{
  "n_layer": 12,
  "d_model": 192,
  "n_head": 12,
  "n_kv_head": 12,
  "head_dim": 32,
  "d_mlp": 1536,
  "vocab_size": 817,
  "activation": "relu",
  "norm": "rmsnorm",
  "norm_place": "peri",
  "norm_eps": 1e-05,
  "positions": "rope",
  "rope_base": 10000.0,
  "rope_fraction": 1.0,
  "qk_norm": false,
  "attn_scale": 0.177,
  "bias": "none",
  "tie_embeddings": false,
  "parallel_block": false,
  "extras": ["capped logits"],
  "init": "normal",
  "init_std_qkv": 0.0293,
  "init_std_o": 0.00423,
  "init_std_up": 0.0293,
  "init_std_down": 0.00211,
  "optimizer": "ademamix",
  "lr": 0.000478,
  "beta1": 0.9,
  "weight_decay": 0.17,
  "lr_head": 0.00923,
  "grad_clip": 1.0,
  "warmup_steps": 327,
  "schedule": "wsd",
  "decay_fraction": 0.907,
  "decay_shape": "linear",
  "final_lr_fraction": 0.05,
  "batch_tokens": 65536,
  "seq_len": 256,
  "doc_mask": true,
  "train_tokens": 840400000,
  "steps": 12824,
  "dataset": "wikipedia_en"
}
MLP neurons of a small language model. Each row is named by its layer, matrix (up: input weights) and neuron, and shows model dimensions 64-191. Each number is 50 + 12 x the weight over its row's rms, rounded and kept within 0 to 99.
After each neuron's rows, "fires on" lists the tokens most often at its 100 highest values on Wikipedia text that the model never trained on. A number after a token or word is its count.

L4.up119:66 54 56 42 56 40 40 55 55 78 38 40 59 82 77 24 51 43 45 60 38 38 39 58 37 49 40 62 49 50 56 50 62 59 67 44 70 44 57 62 65 41 47 57 41 40 67 54 61 51 51 42 44 54 64 48 49 56 41 48 48 77 45 57 34 56 59 71 60 61 39 47 61 33 73 35 49 17 52 63 32 51 66 67 50 55 27 51 68 58 61 55 40 46 64 25 48 71 41 29 61 64 51 29 44 57 55 70 55 57 52 43 44 32 52 46 35 69 49 46 47 51 50 27 61 51 67 52
fires on: "7" 24, "4" 21, "5" 17, "8" 16, "6" 15, "r" 7

L7.up693:46 44 29 31 43 53 48 38 43 35 45 38 30 43 36 25 51 53 62 84 57 62 59 36 28 60 32 57 51 47 56 46 62 42 57 51 22 44 64 83 58 60 45 53 55 52 66 55 46 26 45 34 51 52 37 39 49 46 38 49 43 28 57 46 56 69 44 74 59 58 38 49 52 22 52 51 71 66 17 22 37 63 40 53 58 28 62 26 51 38 67 59 45 63 58 56 50 55 66 37 56 44 48 52 48 63 48 49 57 57 62 52 33 55 58 69 69 54 63 54 50 62 55 63 72 49 45 60
fires on: "ar" 30, "er" 23, " Mar" 8, " d" 7, "amp" 7, " comp" 4

L7.up212:50 59 56 42 05 36 50 33 38 44 51 64 44 65 59 43 42 27 45 66 57 72 57 64 50 75 44 60 53 54 40 51 51 49 63 43 46 49 50 55 42 48 38 42 33 35 73 49 76 23 27 51 33 46 49 57 42 41 44 43 51 56 46 54 65 79 69 55 49 32 52 39 59 53 53 52 81 56 35 38 36 55 53 45 56 36 41 65 48 67 67 46 66 49 25 61 36 49 44 52 70 54 44 54 27 57 59 48 31 33 55 48 60 50 61 55 33 64 45 58 40 56 62 71 50 66 50 39
fires on: " |" 35, "." 14, "g" 8, "1" 7, "ch" 4

L3.up1271:46 61 55 42 52 76 54 37 42 47 55 56 46 57 45 63 46 40 63 62 58 45 55 52 31 43 34 48 18 36 75 56 72 45 51 50 58 44 53 49 54 33 39 58 42 75 42 55 57 55 59 52 49 57 44 57 60 66 31 62 50 48 49 50 54 70 68 60 70 31 57 55 46 38 51 42 36 38 37 55 52 32 31 55 68 53 26 59 62 59 41 65 49 41 77 47 35 60 37 70 61 38 37 50 50 68 56 50 46 54 55 48 63 46 57 58 42 58 47 45 58 61 49 56 35 54 43 59
fires on: "ur" 33, "ar" 32, "or" 10, "ne" 6, "le" 5, "." 5

L3.up666:57 38 60 47 56 67 55 40 40 45 57 70 51 66 59 47 35 55 67 48 44 42 31 79 24 50 50 63 35 57 54 52 60 61 29 47 41 50 47 66 57 59 63 54 34 32 56 47 62 64 45 57 42 49 39 50 51 38 56 64 69 46 53 66 37 58 42 74 65 55 52 55 71 58 67 64 56 53 37 32 22 52 61 43 67 45 55 53 68 31 54 41 66 62 28 61 40 61 29 38 53 63 65 43 41 52 48 52 72 39 37 46 63 37 56 78 42 53 32 53 30 60 73 51 55 40 29 47
fires on: ")" 49, "A" 11, "," 10, "C" 8, "P" 7, "ual" 5

L3.up1024:68 48 65 58 41 48 36 46 80 53 57 26 37 51 51 33 56 52 46 63 60 37 29 49 64 55 51 57 66 48 61 60 77 46 42 42 43 54 55 70 55 43 33 46 48 53 43 47 32 70 71 68 39 48 57 48 45 64 42 42 61 55 46 59 48 52 44 33 41 58 44 32 64 36 48 39 25 48 28 45 51 44 38 40 38 63 58 52 54 51 59 70 61 27 67 44 59 40 42 39 42 44 32 62 59 61 52 61 39 71 51 55 72 62 63 70 32 26 42 48 70 40 34 54 66 69 50 47
fires on: " I" 21, " for" 14, " Al" 11, "ar" 9, "l" 8, " on" 8

L2.up1037:54 59 39 18 71 31 56 60 35 54 64 78 39 72 54 21 55 45 70 45 56 19 52 56 42 62 40 40 63 38 49 67 43 48 61 40 43 50 53 50 55 55 71 65 43 44 37 35 59 76 59 66 45 57 62 62 63 47 38 56 66 65 42 65 43 54 45 53 65 46 57 51 50 48 52 64 33 40 33 60 49 31 43 50 52 28 55 31 75 46 59 54 52 58 43 62 56 56 69 40 31 37 61 68 31 77 51 57 48 65 50 73 32 54 51 57 59 77 47 60 42 47 67 35 54 55 38 43
fires on: "as" 33, "ag" 19, "E" 8, "/" 7, "S" 6, "ang" 4

L4.up1333:55 41 60 55 44 38 29 39 67 47 45 39 38 75 71 47 58 60 57 43 53 43 38 45 52 52 33 64 54 33 53 56 62 62 45 34 48 57 59 45 45 53 51 62 44 50 61 44 38 63 37 31 50 40 37 34 74 52 49 60 47 66 48 63 41 41 54 70 62 63 68 50 50 33 52 46 58 46 46 42 50 39 55 73 25 61 43 60 42 67 61 54 52 60 45 48 48 53 48 56 47 52 49 33 30 65 62 67 38 45 55 32 82 25 33 32 55 64 56 58 30 58 60 25 49 46 50 28
fires on: "f" 35, "4" 22, " Gr" 12, "7" 9, "5" 8, " N" 6

L2.up336:54 61 50 39 45 38 37 22 35 45 54 55 62 49 38 37 47 37 70 62 39 53 44 55 36 53 46 65 16 57 49 42 41 76 32 56 57 57 27 38 51 48 42 43 58 45 46 55 52 39 50 41 54 29 32 53 53 46 40 55 56 51 55 87 43 40 55 58 61 36 75 33 48 47 39 54 51 53 46 51 61 34 42 77 40 56 41 50 44 29 49 60 65 38 55 59 52 65 35 64 67 52 53 47 52 62 63 57 58 46 49 47 58 55 45 63 57 51 63 76 41 65 34 43 22 33 38 67
fires on: " re" 38, "ep" 23, " Re" 15, ";" 8, "e" 6, "ec" 5

L4.up521:70 45 31 40 55 36 37 21 43 42 68 50 37 56 39 44 32 37 74 80 48 42 63 60 56 67 40 72 67 44 40 45 59 69 65 60 46 45 75 49 64 28 55 45 60 33 41 79 37 64 47 59 54 38 50 54 56 39 59 61 56 66 41 48 41 60 40 52 72 37 67 52 64 46 63 51 40 31 52 39 50 37 42 46 49 56 54 42 53 39 63 49 64 55 50 39 43 30 42 47 33 36 29 51 60 56 28 55 43 46 49 56 59 42 51 49 48 47 50 48 34 42 60 30 46 78 45 57
fires on: "9" 87, "==" 13

L2.up593:52 68 51 68 81 50 41 50 49 43 53 52 32 59 40 37 57 55 63 70 41 59 70 34 58 39 45 51 38 48 49 52 60 49 36 70 52 49 45 37 59 41 80 30 55 41 55 50 45 42 71 54 61 43 54 54 48 56 34 57 52 62 46 64 46 39 59 63 65 60 55 59 51 49 44 66 52 43 49 39 40 44 44 48 37 54 38 49 43 53 66 52 71 53 57 55 75 36 29 59 55 38 68 73 43 54 51 77 61 35 60 42 66 59 46 44 40 58 73 60 31 59 37 53 32 59 57 53
fires on: " re" 73, " Re" 27

L2.up1453:65 43 58 66 54 64 29 42 61 44 64 35 25 54 55 31 46 29 53 72 43 42 38 27 54 61 32 40 30 35 59 56 40 48 49 32 66 59 69 49 51 28 46 42 29 52 25 44 35 72 39 59 42 71 38 59 54 42 51 58 62 52 65 69 61 34 46 57 51 47 56 45 54 41 57 32 26 41 30 65 48 33 39 42 55 54 41 69 40 38 58 60 58 48 58 46 34 49 64 58 48 27 52 64 63 50 54 43 59 57 42 49 36 50 62 61 49 47 51 62 45 56 59 66 44 57 52 57
fires on: ";" 61, "ar" 27, "or" 7

L3.up1174:63 57 70 62 62 48 44 55 47 35 52 53 41 83 48 44 43 48 71 48 40 50 50 54 45 57 49 47 41 34 63 41 61 40 47 63 40 48 63 46 44 66 77 60 57 56 56 47 45 50 47 61 61 57 48 51 30 45 64 52 75 52 41 59 59 71 64 44 62 51 66 47 60 38 79 67 26 38 27 60 52 37 41 38 57 56 54 30 58 37 47 53 65 69 59 54 59 62 34 68 39 42 59 64 43 57 33 55 60 54 27 43 45 41 61 49 50 45 51 49 63 54 61 60 62 42 55 40
fires on: "A" 26, "R" 23, "N" 16, "E" 12, "D" 7

L2.up1407:71 40 42 47 59 43 35 40 39 40 47 46 50 49 34 68 53 51 52 66 52 44 53 42 55 56 26 40 37 41 62 50 37 42 53 43 68 48 46 46 51 20 56 43 31 43 35 25 48 40 35 66 39 49 38 49 58 50 46 59 42 63 36 43 58 61 30 49 53 45 56 31 59 47 53 57 42 43 44 57 69 32 41 35 39 60 66 35 41 60 37 70 59 47 45 44 42 62 61 70 74 45 40 64 56 51 59 81 39 43 48 44 38 74 53 80 41 47 50 27 58 56 59 70 42 67 37 45
fires on: "ed" 57, " |" 19, ";" 14, "s" 5

L7.up51:60 36 37 48 43 50 49 49 24 40 59 48 40 60 39 54 47 46 33 32 43 51 49 60 42 59 45 47 54 62 55 43 38 64 60 38 41 47 49 78 26 58 29 55 67 49 44 72 60 35 30 38 75 53 34 56 54 37 41 31 43 52 57 60 69 74 31 78 61 41 85 48 45 67 68 36 52 50 40 44 43 60 52 61 37 39 36 58 49 54 34 56 63 52 49 47 36 68 40 54 57 62 44 39 48 57 53 51 57 45 53 33 68 57 55 57 57 59 38 58 47 78 60 59 52 75 44 50
fires on: "1" 16, " |" 15, "b" 12, " b" 10, "r" 8, "g" 8

L7.up1241:63 55 51 61 64 66 50 47 48 79 37 65 25 55 57 59 37 17 47 57 50 37 49 64 46 44 45 63 34 55 56 53 62 58 81 42 57 48 61 56 34 63 57 44 48 78 43 32 56 53 76 59 41 51 46 65 38 40 53 52 52 58 47 41 40 90 65 43 54 36 52 68 69 48 52 63 31 39 53 41 40 53 55 41 50 47 55 35 67 50 60 42 49 47 45 46 40 35 43 42 40 47 53 64 32 54 41 52 30 65 29 50 49 34 55 22 64 36 40 50 57 55 43 57 52 56 54 66
fires on: " |" 64, " s" 10, "," 7, "d" 5, "ay" 4, "." 4

L3.up552:57 48 57 51 53 50 51 42 45 52 62 63 39 49 44 57 45 48 60 70 48 52 70 77 39 51 44 46 54 47 60 40 41 66 34 37 44 42 53 78 47 39 64 67 63 50 65 60 42 63 45 30 35 46 60 47 65 37 52 59 44 71 66 60 30 79 22 65 47 31 67 48 26 62 56 61 51 47 47 48 27 38 53 56 42 35 33 66 60 55 54 37 66 34 60 65 49 58 57 52 70 77 74 34 49 30 52 54 67 47 53 40 51 39 55 74 46 56 43 64 44 73 66 63 49 56 42 69
fires on: "o" 54, "3" 9, "1" 5, "ir" 5, ":" 5, "r" 4

L3.up157:56 69 62 57 43 63 43 48 50 53 67 74 38 58 72 57 49 29 67 38 42 45 28 69 55 51 33 41 39 35 57 50 39 43 62 34 47 39 57 51 35 68 62 47 63 47 56 39 55 71 37 50 30 51 49 50 57 34 54 52 79 55 34 46 44 59 54 52 51 21 54 53 65 61 73 48 34 40 36 63 54 44 38 56 55 46 62 14 68 52 58 35 50 43 54 49 38 54 37 53 37 53 60 47 28 71 43 50 56 42 47 44 53 70 53 46 62 64 29 48 38 78 69 66 53 31 40 54
fires on: "E" 24, " |" 18, "," 13, "S" 10, "." 7, "A" 6

L3.up489:53 46 21 37 48 33 45 44 57 35 53 42 52 70 58 45 45 56 50 77 78 42 56 69 45 68 52 49 30 25 54 57 61 78 56 45 25 43 63 56 65 58 50 33 64 44 38 54 47 82 53 54 48 58 56 30 79 31 51 66 46 32 63 62 40 49 45 55 50 46 61 41 71 27 54 28 53 56 51 62 36 52 60 46 57 48 50 44 51 46 61 54 46 66 52 66 44 48 58 42 63 53 39 52 68 58 66 77 39 65 66 46 45 35 54 50 49 66 35 56 66 46 58 56 31 50 55 51
fires on: "ul" 57, ")" 28, "le" 5, " United" 5

L7.up202:56 32 58 52 63 70 34 24 44 54 42 34 36 53 44 46 34 43 53 87 75 51 30 43 38 40 35 85 67 45 35 55 50 53 46 49 60 44 56 54 48 25 38 61 64 51 62 63 60 38 39 50 31 64 36 46 47 38 44 49 69 61 40 36 39 60 43 63 58 36 48 53 74 46 69 57 52 53 45 36 35 52 42 44 47 51 40 52 66 54 43 65 48 67 49 32 52 26 43 44 54 39 55 76 42 54 48 66 39 54 35 43 50 30 45 58 56 33 63 59 45 52 53 60 39 68 60 58
fires on: "d" 31, "ack" 14, "ick" 11, "==" 11, "ich" 8, "ock" 6

L2.up154:63 45 56 40 53 56 36 40 59 51 57 35 42 64 48 17 45 51 60 72 37 62 51 55 49 67 41 60 41 35 58 51 70 33 37 47 47 51 69 58 66 52 42 40 40 58 29 48 40 52 29 40 60 68 31 49 58 35 42 59 60 60 51 54 63 38 53 34 50 67 30 39 57 50 55 48 62 13 45 53 69 53 61 46 50 65 27 41 53 54 50 61 54 28 23 53 40 52 41 52 36 44 46 67 35 48 75 51 40 52 42 62 47 66 64 56 74 65 37 45 74 58 34 41 28 46 53 41
fires on: ";" 62, ":" 18, "ar" 9

L7.up744:65 56 31 51 35 56 47 61 51 45 58 43 64 50 40 38 35 54 44 64 57 66 83 40 50 50 52 52 55 58 61 69 59 44 43 58 46 34 44 66 56 40 45 53 40 52 27 42 61 33 39 66 42 64 11 53 48 53 56 55 43 44 47 58 45 51 49 52 79 58 56 64 54 40 39 75 62 41 37 36 36 67 53 48 65 59 28 40 66 32 46 52 71 49 57 55 27 66 69 56 48 40 32 49 49 55 60 60 43 49 64 50 36 57 46 56 49 47 51 35 56 54 50 69 66 43 38 43
fires on: "ar" 31, "or" 19, "er" 14, "ard" 8, "old" 6, "ame" 5